config = dict(
    n_layer=13,
    d_model=224,
    n_head=4,
    n_kv_head=1,
    head_dim=64,
    d_mlp=576,
    vocab_size=5719,
    activation='swiglu',
    norm='rmsnorm',
    norm_place='pre',
    norm_eps=1e-05,
    positions='rope',
    rope_base=100000.0,
    rope_fraction=1.0,
    qk_norm=False,
    attn_scale=0.125,
    bias='none',
    tie_embeddings=False,
    parallel_block=False,
    init='normal',
    init_std_qkv=0.0374,
    init_std_o=0.0,
    init_std_up=0.0374,
    init_std_down=0.0,
    optimizer='adam_atan2',
    lr=0.00105,
    beta1=0.9,
    beta2=0.99,
    weight_decay=0.31,
    lr_head=0.00626,
    grad_clip=0.5,
    warmup_steps=344,
    schedule='wsd',
    decay_fraction=0.76,
    decay_shape='linear',
    final_lr_fraction=0.0,
    batch_tokens=32768,
    seq_len=1024,
    doc_mask=False,
    train_tokens=157000000,
    steps=4792,
    dataset='wikipedia_en',
)
MLP neurons of a small language model. Each row is named by its layer, matrix (gate and up: input weights; down: output weights) and neuron, and shows model dimensions 0-223. Each number is 500 + 25 x the weight over its row's rms, rounded and kept within 0 to 999. Numbers have three digits each. A neuron's up and down rows have the sign that makes its largest values positive.
Before each neuron's rows, "fires on" lists the tokens most often at its 100 highest values on Wikipedia text that the model never trained on; "fires before" lists the tokens most often just after its 100 highest values on Wikipedia text that the model never trained on.

fires on: " |", ",", " and"
fires before: " ", " and"
L10.gate257:494514477543516489519499499487497482490501528474496488496522503539498496524514501489462507487463507500499474482491511523470477488464465566493485463475467499490547519485479471531505508516509471501527544458461515529487510504508492528511468524533500504515507497484524448478511484500465478546501537443508499524516535487510531513524511519485441555527489542488552511518528474472455508526494502542459502483517493449510488508553509453514508535514518459500526483477480519500501500509493484520476523514538526494489502503487457508544455471519489492519537504513527551500503528517513543525503494502510507503491481506535462494520485491503520435498488495533530560575536529482489516513487
L10.up257:502487510538489546536537532537448509483511458432501498511489509528529511505518500472520542502541499478535522511492457517544530530455463535550507487495506481516455506484493423528492495464499487504514536478486504484481481509534491489509472505506514542521482524513525480528530473557492507480534519502502501489500477461503500509438490516541500539514461502497503484496494463492485498485491453554483475505509500450486521438517500475500487454509430492523490523502460528496530464476478498473505513505494502499508519498509524470527469499506560484466515503505509494562486492490540477510481494486500481496509488487500474490478526477504499479497498525473557497509466505516514510521484
L10.down257:475502510471499469510532500524499486470524477525488520503483479451501500489538525527492523491489514491533472486471503572542486529485476503495536499506529494483494514513512480554513497472499472470499443521502534507487475520504501511537521506479500472517524492493511514539491485505529487522441504519482456454489493467499492486453504522513549509485494535516520541530505482530509488474517499520525505499521511512477508511475490490531527477508500506483478515504464487455518498482498517533465459506476493533517486504539523511479520480511542434502494480415425491526499503437499525488478485503503475532517514480514509495551478513457463505492509495516511509464575474514553510523520

fires on: "\n", " |\n", " I"
fires before: "|", "M", "\"", "B", "C", "20"
L10.gate228:520490539551492441517477499524540484536512481522495498463495497476487501541511472456513531517474522528448473539523525464472509483489498514462522550481485490524522500507506523505531482485522480500528484509496502567436529488525487508504492521524516503482451474501485489475543440488490489471500515476494510507501507470474502477468487483546489498471484513523551459486516508460525470512499478509495487506507522491518467485513505498507467480509530478502482470479524479499487513487455461523450483514482511507534459501544475492442503518461462508520545482538535502523478495432473498535463487479487515493532500497505475485546447498529487500502512514453497516493514485512517489520472
L10.up228:520482518558502499520498515461502508519443501515471497528500492488481495497468443512528522477494526497478516514531480480491470546501492499521508521546545474500513503488464464475508501522495493561505506532515458439495563477484526494512496521489523506493467503504494501513499479438499492511443485496506485470522492489481511482476496472449525528509497538500509514492527505471531510527507472468500518470478503529443480502489475544516533501483511490552507518503489519476516554513498453523472512518479518545556490531517490538523529507474494463508516478552484450508476496490491545525498463531466466523539500535505523480506466506526498526503542494490522519520529527527518466509506
L10.down228:524498475486494486502480481484515526510508486521509506495524477496513506491527475501509490493507479530497474481538481484507481486483509489529504533528478495516519477495513477470473513528468497491493500522536521483491528500495522519489494490526489490485490558501493474527514496462500506510509486538534504522503483517495464506521483472488503493462500500503559519449494468478517453495541544502534504490470514523485463481472529529469449519481518480493496523497493562454434485481482505478480483496487523564542491511526529552506485488486484473541513505547375508471465507495508505481453499568511466475503476505505490497514476521509510500471520469516521505555537472518545520467508

fires on: " "
fires before: "20", "19", "18"
L6.gate482:442459463532486506522471506495515517469476475513484544502459460494510513523545477533487486468522502517534486461518518481537498518500536472487560470483466511462481515491518538488518469567488521443529518462511507500543506503488491508460475442515509463522507515489490491515463536490526519467484490511493510511512480512477514475485517467476467449477477527471500560472484550476491486465474513475510508541495497464498506501470522509518506548471531566488519452510514513548474469523493519545524528480517507472475522499481507503492484484482507520508531511488518532470500496486499488510513522517498481470496516454511473515526552515548492512489471496522506513507520510508501504471490
L6.up482:460474490515506458536481486512530551498497468494470509475447480503472502505523484508487490513481459466555519514505532518544489537516508526544549515494513502460498524535521566472534496504508516491551469492521504507506528543480468498469509503500463488492484528472494477456524561474503488529522476474494481487511478532509491520516478504457489464462515494494508522516534514482504479486520498528493525478469514526501473543409452496501514537512514491504511478483459518501536495484500493491539513526533512535501483505511503478469500459497509524504468515514529519491495495527522488480485445513547511443502482476481511510517508479525513523485512463505500531488539471474537500547495
L6.down482:483407507513499490491501511504501489487492504537481504518430509517520479501487494541496491511521494502529534517535550503514474501474488500504479484478490498486503537452487540504494509521503496534536431498489522485508536487479489482503490470488508458518509511507518521508508553502519472479499501509473484491482517498455497534523539459544496525471467497491509541485498486513512499473502513522523501506473489480490502489488483547509574499479517463511474488493528480537448478522480486487483507463515515504524526520444509525479472477479510487511523516429426535484503518498534485513496483472509514474545483509513498527517517478480475455490529452490524528449536500448507505466478

fires on: " August", "'", " April", " September", " March", "ij"
fires before: " ", "ing"
L10.gate379:490496500512456506488514525520473499482521474544476510481543486555458493488471508493470495475495469481498472522416473528493486488476485505510514458530470546521519480504534505521521486488487526487542532521484517432505468521525543504499471524532463472517492491486501510504489520505504534511481541483493531453490497474538520500508514470521475526445498482497519558486480489516485487518490490550487525483524505522493504462523497495502502552518497509484478509489530496470520499493476497465518493531503550474494496471452474499535468528513560518517538496505514485528486467470485548475486513485503534545519533508527472460513500556497523471485481528518502460475512498485501546473517
L10.up379:476441498498523509503449490513533500459544539498528489537520489526503467477521479494486497478473445546523505484479489499480507502527480494509476474547491520511456472503463522495492516522543531474499446503482464453520486522515483518500494480505501523500499460410480473484499513496501484524504474520491504466477445538487495523509440509449522528491514528462492497522478440486518524477479490531502520504524499527490467528512504513492481533473447522471492511519489474501477481509476480496483467469470508471522540515513521494530521480481518530502483430443493500486502485526524520526511519504426529492498510504475507464487493529496496495500546486509505506480502501474495516512517
L10.down379:531495483556504478509538476466504463463536431532507532469497462522519518514492477510510500511501482532492511537492461461517532432473562495507444522534498504483459446486477507514487454453510507499518520523494511546460533468503521502478446490501517519482496522512502489508487518515504541547467476527510503505531468461507515503457510490508508478502511493468507474473483506485490511509516489492520484526484511466511523461481520499507467514511498471510488506540512535474502503513514491495505509538493526519515517506535463483559520513500467488470530532508501493524537540496470480544524510512452541537496492472500471442500455529489484483486489490533510495543487492491523518517522

fires on: " May", " March", " November", " October", " February", " January"
fires before: " ", ","
L5.gate401:506442489508470483480493479504525518483499501478540504527498492468459508498510476532543462472464474530534503511493506517568536490509481527543499534515491486521533467505486504479520475472501506470480474448540514501485491459475482584518517512507472458509504461464545475497482482490507499481443485495460475475492494518560510457489497510526539496466530511512481464516517508495496522449495536524470504516547457522471520506526454496470535490491509526490484466512479508482460511495506481470509497518531507490473496507517520534541470469507498498541486505520536515469473507455505478498511523473511543458487516496459495510523512521516544522500478496500483511485492472525539476496518
L5.up401:491459496504492495482518437492471459476474524495522507503474482521469473447451500533522482473518489517500499488495496511470537451506490510527456456461476525459483464482510501512507479513527473499503482500521489514518489514491490493492491498478476479516501465511458522503472497541512496493510487514505497457521503451487523483516488501533462495497510512518437469505490514489518475489506499524470527544548470526499505497509522447522508553512485535493485526484470524468520564477557504466484500544492548492520459468515491493500503487485562514460489506485486472493553512474534488508509508500494566486508522500480504520474490525519537472531484446502499512494489502524535566513472
L5.down401:438505496482477515498518501471497507497469525496458502498489526495482522468457479560526465505488522494515493443506464504504487473511511491491480537475487517510535514511459519522482501489527528456469473490470504465455488524495483487496510515451491473509514477481544486484489508523493484521494488493517470486466511506497471509486529471479501468458485510486463501486515499486463529499461502475465499502503473484473502496513497476462559518524434538465509485448468516493550500473521501520491476501498502510502508506483511502465473463549528478523517499499439493497530529510558466480511530476509481538501566573491467509521492531496477462521481453512525515483478477463504466499481

fires on: "19", "20", ".", "iss", "g"
fires before: "99", "98", "01", "00", "02", "97"
L10.gate46:513470489450539482498555483485478522518500494525478491488509499520501488529514473524516468516439498519503499531514489485543468490460454490508508533493545530554520497536482485494512477515471516505520484475472526463539522513501491513488509539539496454560484492519504547513468471509481496443489494493501533478509517506461521490499460470533504511516455520507507502510510535456470544450486517505474476523535437531499495509483492494528495555494521493475516496466533490493526485478496514490506506496470527481488507478502469475545441508520498503521489481484527513475491546451528519448474507509498499492504531505500477507543534476490514513524479511473501496453529501549474467481521
L10.up46:479479534492552518515477501555509524541517534487470423499506466454485495489480470517447499504495499491475478454503457476471510509461535474502490503443491505525517518521465462513496496486489475488503494490484496483466483494472502455565479488523453495502504477481527548495488483488492515475491484502507512520458519471504466524533506455483491506527515538516514491485545485487532458517479487522485528468542458516486504495492465527475498495548506495480492531511513491522536501514498474519483533556471455521517511453513493530478473498516500497509491489548490529527525492551519525493484505486508514518484488499482475501558492489542490465482522503523522482516499446546487466522491
L10.down46:460509480497503485446501456576487463461512517472464485478524486493493526536494487574498479501530507502503522483472492513480523498513546479484460518500492446494491526488525492539447486476481472508503498520491487544514525505545484514482483563546496519460522504536517516468485487487510487502468504505514510452526479500505496488477493561486482511449493466479511471479508520508474515497469505519502495521512511507483518444467519458515556486529507517498512477504522532515511477518515489494523475493480498514429496487514526509509512497442531503501467496508490502509524480543480494502514485457484483526481513513468479482492503495450481436460505496501521513528500550507518552498500

fires on: "\n", " |\n", "==\n\n", ")\n", " ==\n\n"
fires before: "-", "|", "|---|---|\n"
L10.gate198:478477453454474519506518471502521524495482491494540506503419547469501504496504521481481499504502508512465526484465491478528470466460468423484463468501521478447496477542487436488507474500501494507509548559479503506458497450500479529482492526487492469500478503528530525466476483540530465507486509549502496528508477513495505466529508495497531525509490531503491485509536493490523515542498494475503527464497489481537498521489484509501476476536503497521497479438497500505485485526494485498520529499530532503494512514519495509521470462488490505481571493506533484506516506505471490546514499485519526523500463463491534433559449523495507486493493494511514478491529518471482526494486
L10.up198:471497523469534478512493445484508517465516489486479493526447517478489471462525500516505531509479511480484534552497449517513487458509430481518497467521541523573514455475508532496492484521527516489473504511515493472519503478523480541528513477507508463495494550483504520523511490510495487508482507503535541457497488468496505509508512508521507504512485543506490528513488482487522531435527476501537480527478442521509497518481482522498476500496485505502508503444489461473487481502455510492513538498504480527539514502543497511490517515485483501540550453465497486469455487486505514516463488547488485489519464538508465486501520523487542484525472500513501526499493481478492549466432
L10.down198:463523475505471502539538523530500471469543432511479528479483523491529484494478526482476509521500474466493517503489492518491511497453504457520507491486521530461530498511498494514492523514498471458475549461491496498465510505496514508494483508502514522469510539503515514529527557520488497505517490480513485460488514485533496497551503507523499437502506531458508505473507547517516527516544512474450459544498549566541497497506465537553470511482521472548507498503470479498461478500497510523471525472547502496518526494477472464526484491537486496482503513507445539486464480493510454473493462526520510492493533518521467506500499534512486506488500451522484479490536544495478488501488

fires on: " ", " p", "ennis", "l", "if"
fires before: "20", "19"
L10.gate273:476449493460472509468497516465511514499546519509467514460493483492457472533483517488538467469548476567458472512511491529458516450484500510491509455503492512490490452531535480475510463520492471513475462480525501490494492524499509508488510497495502509494489539480517528491468481507484510479452471500499503524458505467513487521501471516515492495450469521469531497511500464517511495513533506499489511457497522492508471507491545482525505505481493490513520524486518469516527520503486536498491477527549494522561524444513523505491494502481530482491540444504530513504489502514551531494519492548508530469518566491475484525516425499527519468469476515516533520505545482509467508489481
L10.up273:483488493525450485528509487488486505503487517473516504497525493504486489493491500503512502523469501530547492465495503544486530537479531537546550506514468488487508497499468488525500528526523485485482455467504572526520477461514530481489516487458508464542488471506487488476479486492541487504522476470534489507518512491495468504506529503520509461516441481491533514461479461494478509462495478486496496484512469494567482520463512481493492553488471472520459507500515531516500477467568515520553471494500518505472497505548504442478559486512503509513483446510506481509429463479502508500445536474516517515498527498543526502490485465487461496497513531497504501504498502502484541521483
L10.down273:518478531510523493470487525471517523516479527505530500476496475536447504518545530474487491485458517490511477470498499516521506462496468537495474443502479493508478487488525464502518505492517523511506532500472519468493485531493529491548501456476485504509485451512511495521551476543473486512505492487483549526507447583457427517497502457512494517476471497533523511514472538445514508512503483530503470536517491500493507501453492510474480447505455512512489450500495499486455488473533501457492465508478531509498514504530509493478517521457510487497473519481460536515513535498502484500498542502495469469530495528490534512473536461503532501519482530509544504528472478507512504530484

fires on: " October", " December", "r", " w", " September", " May"
fires before: " ", " |\n", "ack"
L10.gate162:463507483514510505510528494488511497446482516509470523502491496520532480534520471502462488487473483499535471514494488482461496457525518557494490499527473496488519531534546449508548478491517502516494481421501492468523513522502500539501490490514509460492472465542520466501473520520511522477503532514474494546486529501515494492509543490542505515466509435510476488468518501485436482478523513482515539505495467489479502546480515466454490527531494494492540522484483521468489491472519498542494493477461511510499486491477475522467555504495533469549530531494516493490453538491508532506495541527475474557468548517548518491510478553495502492472490503527499493504487496482505517492502
L10.up162:497519445492503472471510487522465489427508517483491502488486468512495510491541482484456477500488513499492484501513521509511461452510506556501481508554472507501482479488517520545518521493501494546507479463545540485460539519507506517489493484515495457494503470509482488528494518510524508508475543509472474501494522560510534483461549449499475494472501469499418510454477489512499507472464532489532497502483502486519480514479508491499528478534461506490511522509480545488502506495494505500491489482478475538484477495506467488473487476469541562531480490476507527494487530487482508566520485522456455488499548523519465493463494531467491512519481511511538499443521494526506514513518
L10.down162:542466504491524492517475473510489505461548521503499467501498487479528498479490503484534504476515533513449484493518496511497472557502531492520530500510509505529500495490507487474394482486474520506521494519517510500490547515467521480520471486518493474505533493508530521518526485451536502502509489492467512470513472495497496497513485492494511456539507534505471538461494507536533510504545491507529528497488522486523518475498510522545494528473502459478488492500453472502458509477483506514479482478491469533475501485520488487488488501529516501476472479531342460479515493537498493497497471519490511510495470523499467495500517459468517512518505483484486535480518502531492505483497

fires on: " there", "There", " There", " it"
fires before: " was", " were", " is", " are", "fore", "cis"
L4.gate530:468514523527526481476500530510477523525524529532525527512472488487448518501501510500508488519526452503467482498504484518480511481488471507497509505485499486502499521483461504528497512517470527534503472484505491513481529498458516514468475501486509522460502502503497540466548503468490492502505499482512493420491483479521505500488483523496532522480541526480488483506492487484563516525535494512541524480542470512471515475490491528487487488471480447495498475558539488492428499494518488445549464483484559532517479509500509510495466497525508546510530559487538521518502507474486535470484491473560553490516545510485486492521501547535481511538472503512540477533459500507488478533502
L4.up530:498492477528491488531473505483469464480509494541508535503486492492537527503520442560468502494459466512494496505463556514488514528481480494492504493510474479491473521536467500507513518470513543494517507504497534487543477467514481471474476496477465457482495530494506506532512527474483481517467494546448503487519469502487469534486456534513513436503528501490499467510517509520467499488508500495485512497483470468495492533537475491529543465453485496543521446486497489552477546451515518482503551513516482510541502502462503542505498514471517537508492555485515531496482488493465491502476503519467518489520502487492540510484451470489516492527513501492535474485446524555507486507525
L4.down530:512507474499510536533472519525483466509526516505483487452456464479490467532512525527491475564518506497520464489489501518499508482435498503532503495483494513475516524490488533518465506475464519476458494488537517527535479522480534471503480468479520481514483505467495530494481488520497480403488462504465486501481546491536476491444455497536514516488513557461509487506498512502495486515486494484515509509527453520457480515511537494525536478514473492482482518525507529483483478490486493520462509489542533545459498538467499524476454503526474528504536503544527520471502500484480482499489510502486480456487501506526479483502518523532446508517448515521526490461507548492497491520488

fires on: "19", " October", " August", " January", "20"
fires before: " "
L5.gate547:507521486493486465494498480470497513455498494535457457513533510548510475472544497529469543537489472585502530516481487503518483485444503531481503547488502518478515507539489491468514500558493500513502507459544478465541510473544496515495525517503445467505506475468524485482501506528529512472498504487507472429497522500467503486476524495501473500480488500481486484532473519513502519484522460499490521558532478524487524511481509518459502531493487490482488535449508492525524470498524497479530517509474479466473425481520497540486464500527488485539504525491538473480477502494500508507499521493536514472499531478493548471483505535508532504516517476496507491524513507488457536525469
L5.up547:519456447560499470496435464514532465516518512507485546516472495476453487531499510529529490495511531500549498489497492477517502483490542513504514483488488516526468508469538502530519473466501576469505505488483509497482486553470500468507518482458511494495506503477524498472453470517496516508468519520500503489470491477484517473495524494470489498474506562476493424489462516533513516494457506506507491490533511492490486478492495522508490506528487484510498513492509538509496488484494497514522505531534518516468518531474486476471493514526511524526479552525515565499465503506507528473506545485473479493481542506465483451481504473488462490504569465472521478484467473452497526484485
L5.down547:499490533464489514478522492505528511484479498488521488471549521494460481511505509498520553525532500524477488540525483493545518458514524463520509497502465494493515505507479520538551525448471556477499493519477548470502483537470469504478510472513476522499513478500514489476511522534494536511470519490478489489465472510487459503484537508519496523458490471471465479482507516478473481481527452526532510474546519457498493503529531518477506508498462456497529506478531473488500474534455493503497467460504521503499451490522500509474504469467522444493474505540542486509525520524511486459509494417502534499519530504495497474472482495449474531501491462490530481468497504495518504475451

fires on: " there", " it", " There", "There", " until", " who"
fires before: " is", " was", " were", " are", " ", "fore"
L6.gate192:485514488512450482511509575539501509479506531537528495496492505499531491525481506547493474512522467473509507528515504529514479492460514463524466470483499484529521478506447509534504496561486511520489529498513462458504556473506487468521515466458482470539491512492509489479506503463498498507453499490500542492518473506481521407531495538511507496483484509520498516444529504532500515508488519526505502501459457457495502475547510459495549508484463469471498500521504532530472475482527470516490466465513470480476451537505560517484495501496495517506534528484504527500466473488522482513487463482503486455506519528487503481504472529493476512525526489502513494524482505484469490468537
L6.up192:503491515492497505503515525501502486534497503516454523509532480482519496514459511520473492496516460509499510504516552564476524511475471519507516461481504529496513500478478515490488543557536493512514510513469520522508478474544508519503508464500465507493510452479494540480492538521509469507467497473495474537487543474492493496506479490521509484474555504486503537495507525521485495508510539519485488469537506490465438533542463526503524450499495462489510545487552507505504491520503499507491511514537475513470491502494511538479432506476508497485520507509543537459457466483512451507513531500494479514494504472510513491498462488463473505580498525512503496491472591467499477510454
L6.down192:522513475495484469480445543508505486499521503527497499483514490498521514466464479516480527513537498497500485476489477547480531484477493481507462506467505476483530525473483482542468514505493521490500524460521513478538495491520545502512505504515464473503488516509502522489484516477517509490510524488503523498469475518465485513480472503515489481501530555546514502477499498438543505527498492522527509490465499477486514550498539459524494488487463558502503444513564515487457469513507473498466473506516529490483521465440500485474444463525474501457553499514506536518519494461535535521490502539500480506521485543457480515495481516483445511563500472505512491532488486553525473498487

fires on: " ", "ped", " moved"
fires before: "20", "19", " Tour", "17", " to"
L6.gate411:445520481538543462463485464511510497458548506485526538504521511508493526530506468489470474532492505507474501526488493520472504503466530483491514499522502527496540526497488464528508515498490501513557502466484538464540520446493491507475512468520470488514481498528546495494455491476512523519477453512441493461436481494493528489525485512535480481479552544480519483524509506522530499479524498478498518471536515477510470495490431456476509517483467548478500478494511509531485497492512486481512530506526462518514490532452507502490467493444540518476473463494490479535513473476533483469499529502484516452494472478515558504488460473487480486490509513493505486469501513484491501477487
L6.up411:505516493490519487474483483518512503468500500463549541499530496499499537525478482503549473478474489533477524504541484483504486507460495495503497512558498493519531475508519488542476492479517468506484472474519500516508475474479513501438507466535477496497513540497576447520506516522479458486460461486475462494441466497483528477508480524493497470469510539467507501492485538514527479482495529493492490533507538479506500510498471472465534516498464534490501499529513528544540501492515523477534479514511475495519484465453516500518475477473486529460480481503460494485537452488570467481493477506499488436501505518489518489474497498489466491477481518515456447494546516503474473499484
L6.down411:512505552504476461506462510532506492525480439514500501452553490506494519486484508500525480478499489519492518508537527458487509529531510505509497502518493515513491478438535508508375535463513486522511486503504528492472447493476474501501499498497502515509487535466488496520504482507487462533517513479536523470450478511488480516481480498484466492516463514463515540492477509493512493506514514500470500515505528492486530506521483509476499499497506512530522525501495525503493476488497502540495501507514511525509500492467497470512501500512530459519488507480361519455536544478535515532492502483499517462482462492494517499493498511496494494458475509493480537460499509550510515516491

fires on: " "
fires before: "20", "19", "18"
L2.gate418:496489516465484499536497551503508471480497532531511495497497510496549494493524501529471460519495436468475512509485518504521435537483500464524543470492512472478546547493526547484508517520493516495501502572488538478515517432468465459520529509511499461514522476500472481485526482508530483482478508481513522486473514499517489469470518477456527481461480516517527510485476526554516502502519487515490495504501501487535492458437491456512465488473505481477500494499482487493536474532496524496506470485464488513441535496511491509514524472524503560543483524506527507473513472522486488481521489549528515505530504526495557496488461479498472490498480551531496490502482518519483484480491
L2.up418:517496485489511525498514539501489467560468423497526466443542511526550483521557473506511496516481449479498503458477472476494481501513473492500528477541479491463489508480489534495506517478519483485522488520535486507496504490481487502519531519489462478498451534489515461488534499510521469477506485483474501515502521507483498500487503499500552516451503500487503509474501525533495491504513529457519525468533515483514515495436538562507457537504498525488476503534521543476526508520495494490487455543520534497484537496525466491493550455525508493542494493494524503503518494511535473468492487551535497488486457517490521485458429494490512498523488521505481465501485505510458502495527
L2.down418:482503544452486483510464510496500455524487515529445504526495503487474490484503489456502518542492502497476489521497425513496502518520467511505517453475503493509475531470467533549460528510475537468531506515508520469508514450480483480515520523515473539512492465510494540498500525499501501518502552484483498522531525456474467494486515502473531499461495512519464561517511496494524506546493476481505471548496455446495522491477501487456528489478460488469537501502507516519519518513463540528478535475520500495531515483482531550502514532505482538545501498515523484463501497476494489482466497510469526440490462486516530521461511525493506477486472501490507449495502545496471469509499

fires on: " |", "-", " /", " P", " ", " cont"
fires before: " ", " (", " Apps"
L10.gate132:507520534504500493505486516519520476487540482512483487425525479481502487503504473476503484482495491510461515491496524527486495542518530483490515496503532543528500474530451518482516508485513496515535513497451509528516513536479497476510494496525516469540440444510456555509464501474554520498486519476422523532509548472493548465470506515504444496529466515532472531505499479480500529492484491520528490483520498540475491536493506484472527498525488487511503475460467482554446489475469509564512539489536504514509499509498507489468528476460496533505492494546499547504533491542503530529499458515467507496482522512522485510521496477501490470483522491501507503501538499491465483508472
L10.up132:547516475513522554524506529481549518543510475491488522455516524514485455502547473481472496517492485483490490497531509514459534515505505518500498511516520473532501484468455512517549516512516516520494516492497472470492471506435457486462521471489484482485449447488502519510483462509513530494509489443485523531484529540462507490528508536496477516521474499541481466523471524470494528492472530519523484480551538459508543511482456465525461538553491470526451484511475493491498456480513509494503478512509542484518543514507535499497469486502502493545525516506532534530495495514537480512471515478512529499473534490504526506511489527481509489483490508514524479474476473475525519459490
L10.down132:480470478445534497479535528528511481501478526498501527490461512456517455522538473478509500478507529517496523511479505518500490510485486513513525544457525510518475486504526497471434547512474488490531488458503497509475489533473539517503524500511494497510525488486473520501487468485490533518508471496479491467507492527524517506466515530524502502485494483502499548534483529512488473511548515486470555492535469534506546485483482465503506493454509478491505514475555471486522538500494513542505519511518427553508504490481487555502503487499497504478519516515450489506465474508508545474500466493490505504485443522495509525513498484543545500425515493538474473532495449464479484477505

fires on: " March", " April", " October", " .", "ris", " "
fires before: " ", ","
L2.gate528:497470538494502491513539519489486502472498487540550503494529510526513457493508517473495487461474513561474510456490524522502441518504501465504546499490513483467511500458514517497478496529503484514535518506517544466509526477494491550522496532496470512521477494500454521505516517533489499513517541480536507511564496477492549475479519542492523515473500484590469517471462501545442500486531488552486488486468473499501535462515475493525500479475494478512475521460504477484497515510482503532479497511502527503486502525529510478469506468493473538496503525443503458457524471475532511534548484494519549487518537494529515514491494513474501526484517513480491477478471500471501482527482
L2.up528:470452482497483512463526512453498509513513472498500478495556511482503507495487500508549464500459476504490505480514475493501523537457557503536550499495473478495532503472451521502479490507452497496540540497537507481528489454474495550493507518478464524477468527494482483439458482541553499505454506506493506475554487524505500493473506482509516537497523500505519494461474488523485500500501506496525492483510480480562517502482505506493511475509473487444516537534542499474500496514497499519506433483497532449471490519513503469507484538531541501503489500476492475471528452488525501533502475482517485515484537498500539466464491499520482503522550517497433485493460495490524497490504
L2.down528:529579522498492500515511485515495478474464521500503469528468528477469525483460517520517446543489490532494519510500482459497499516530475463503463511511546508490485505477471504458525502514483463469528488488468510499461472484508493468499530505510517514502482525516514498533468494472488540496499536471492498465492502467456465497486520526499483475471512522493456543578502531530477474473539520487501498551457491499501513523541517501468497509481467460473498547526530478506499506488462555519518518499524496519506494465492543492593479482486486511498523511519519491487474513521484478503504539503521485478479534493504499486500566492489484516469494490482452480510504521469509497512541

fires on: " ", "19", "20", " Cr", "-", "-r"
fires before: "19", "20", "18", "reet", "St", "10"
L6.gate253:462497494508541491516481440498509453503450472469542439514479484509570479512520542484460468547521430512512516486472503472522504485460508503460494460495526522515468493453526494503484542506488492490491495481478511541502492472479493539452516446480521533511505503495498487494474456510514464495491447462484473494483511490490485514483509507501494492460468545501493517484536545481525522474482514483542529499497493475501478498535467537485522541521487518484538532474481514469499503553486524512496507509519509500498516489512481503525484503513499507505522500515486467462506521488492533517449531522518497500515489549516489492487481499506485484496550501548472533525513487508436479476471
L6.up253:510484515472477464505502453535516523467502474515506513485524489529510488494494489541441498517472526490503502482508542514490456484513488521525513524486514519501506491501500515487522506515513497529502485469514533518492527489532498502496490530515510487507462473480509488511533473482528484505443467522482471473495516456486558507522500463522530504499528565519527524458458481493504490486505500492535511530499563495526504492504491473504499518450502483511476493434473497511533483491475489511488477513518492546476496490516486488523529470421533546497484507468522489527497517449497478506522496463455580464463511448490532495526485463472461512504462509491483508486552493485451511492466
L6.down253:493523516513499481504460488489502458525494517498507488474517455528496497513478509518456487508504475514462485512532467514493524486512511516512492523473500536495447517434474527489497481515528519519506444488464525489490474499506491502516535474501516538555482526483487542533494512504521487507506517487499476488497509479480481501489440500519485473492492586496497527514492498491504465491491492496520454534521480519538506480519512503531526517484506480488439492486516492511499482508481509526468454444496507492509510480507455483522492440482492504494465519522396488493481493503464492536471514508445524513480520509478559522472470489504466488481513469522523509528523501537441459525480

fires on: " March", " February", " early", "ust", " August", " German"
fires before: " ", "us", ","
L5.gate175:519506565518494524508448508526482483514521476517532468509485539536498466481500470526546512495514469469500524494477469519535499504469537518496473511510518525505531481509520491518498470501495530439506523506483502488486472503474521538494476488459496514523499500478512529478535532544480491520460484512498514494484491480537494493465487489499484464436531510525465519524513483502517491517497468560499498489480488538476581540511499518512528490481474492512509544524503452472514522537466522490471534509524492449513487493538488490504463475492520488475515473523507544488501519477499511534543498490491521493540464499486510523559506502455545543478507485505506481522472529514571510514518
L5.up175:484508492536455522465485512489484518485496514536492587510461469498477514489490486532473524486488494499490495484528522564509519469491485494494481506524521500581479543544503452475466466503515543471489499536492570503505492459508480512498500497519485520541481495498486531467503512481502483545512512477525543533470511494529473459496451508492505492487521526498473491503491490533468512477450479516453495534551460522527509534495534490516491453520483523435482514478505512538476482463474514470504549470519511493497504514491486491471518455520491487499536525474526526483502508499510511478519524486471507504516475512512516499489523500464493484464474508478482481468536531515520528515521
L5.down175:460481475513476528500492545489494518495525544487486530479479480528503490489505485552492466487455497513513504558499487519454521480524485504535508527488470523505514502492432532473510469500489498481504468480484528449461538524501469538450524489508477482510469480500538464475470518547503481516470502513487519490486514485509455449515499502447503467478487517483475479461505488506515515467502497483500470483510466469466491519512497519482485505507432542507454493493493504504485485506503535510508523494498531489519526506487496527501431503469526512539511515517451528506480481495541499516515510464461496540511535550512462491555479551515480539496476560495500499529512503512511491467499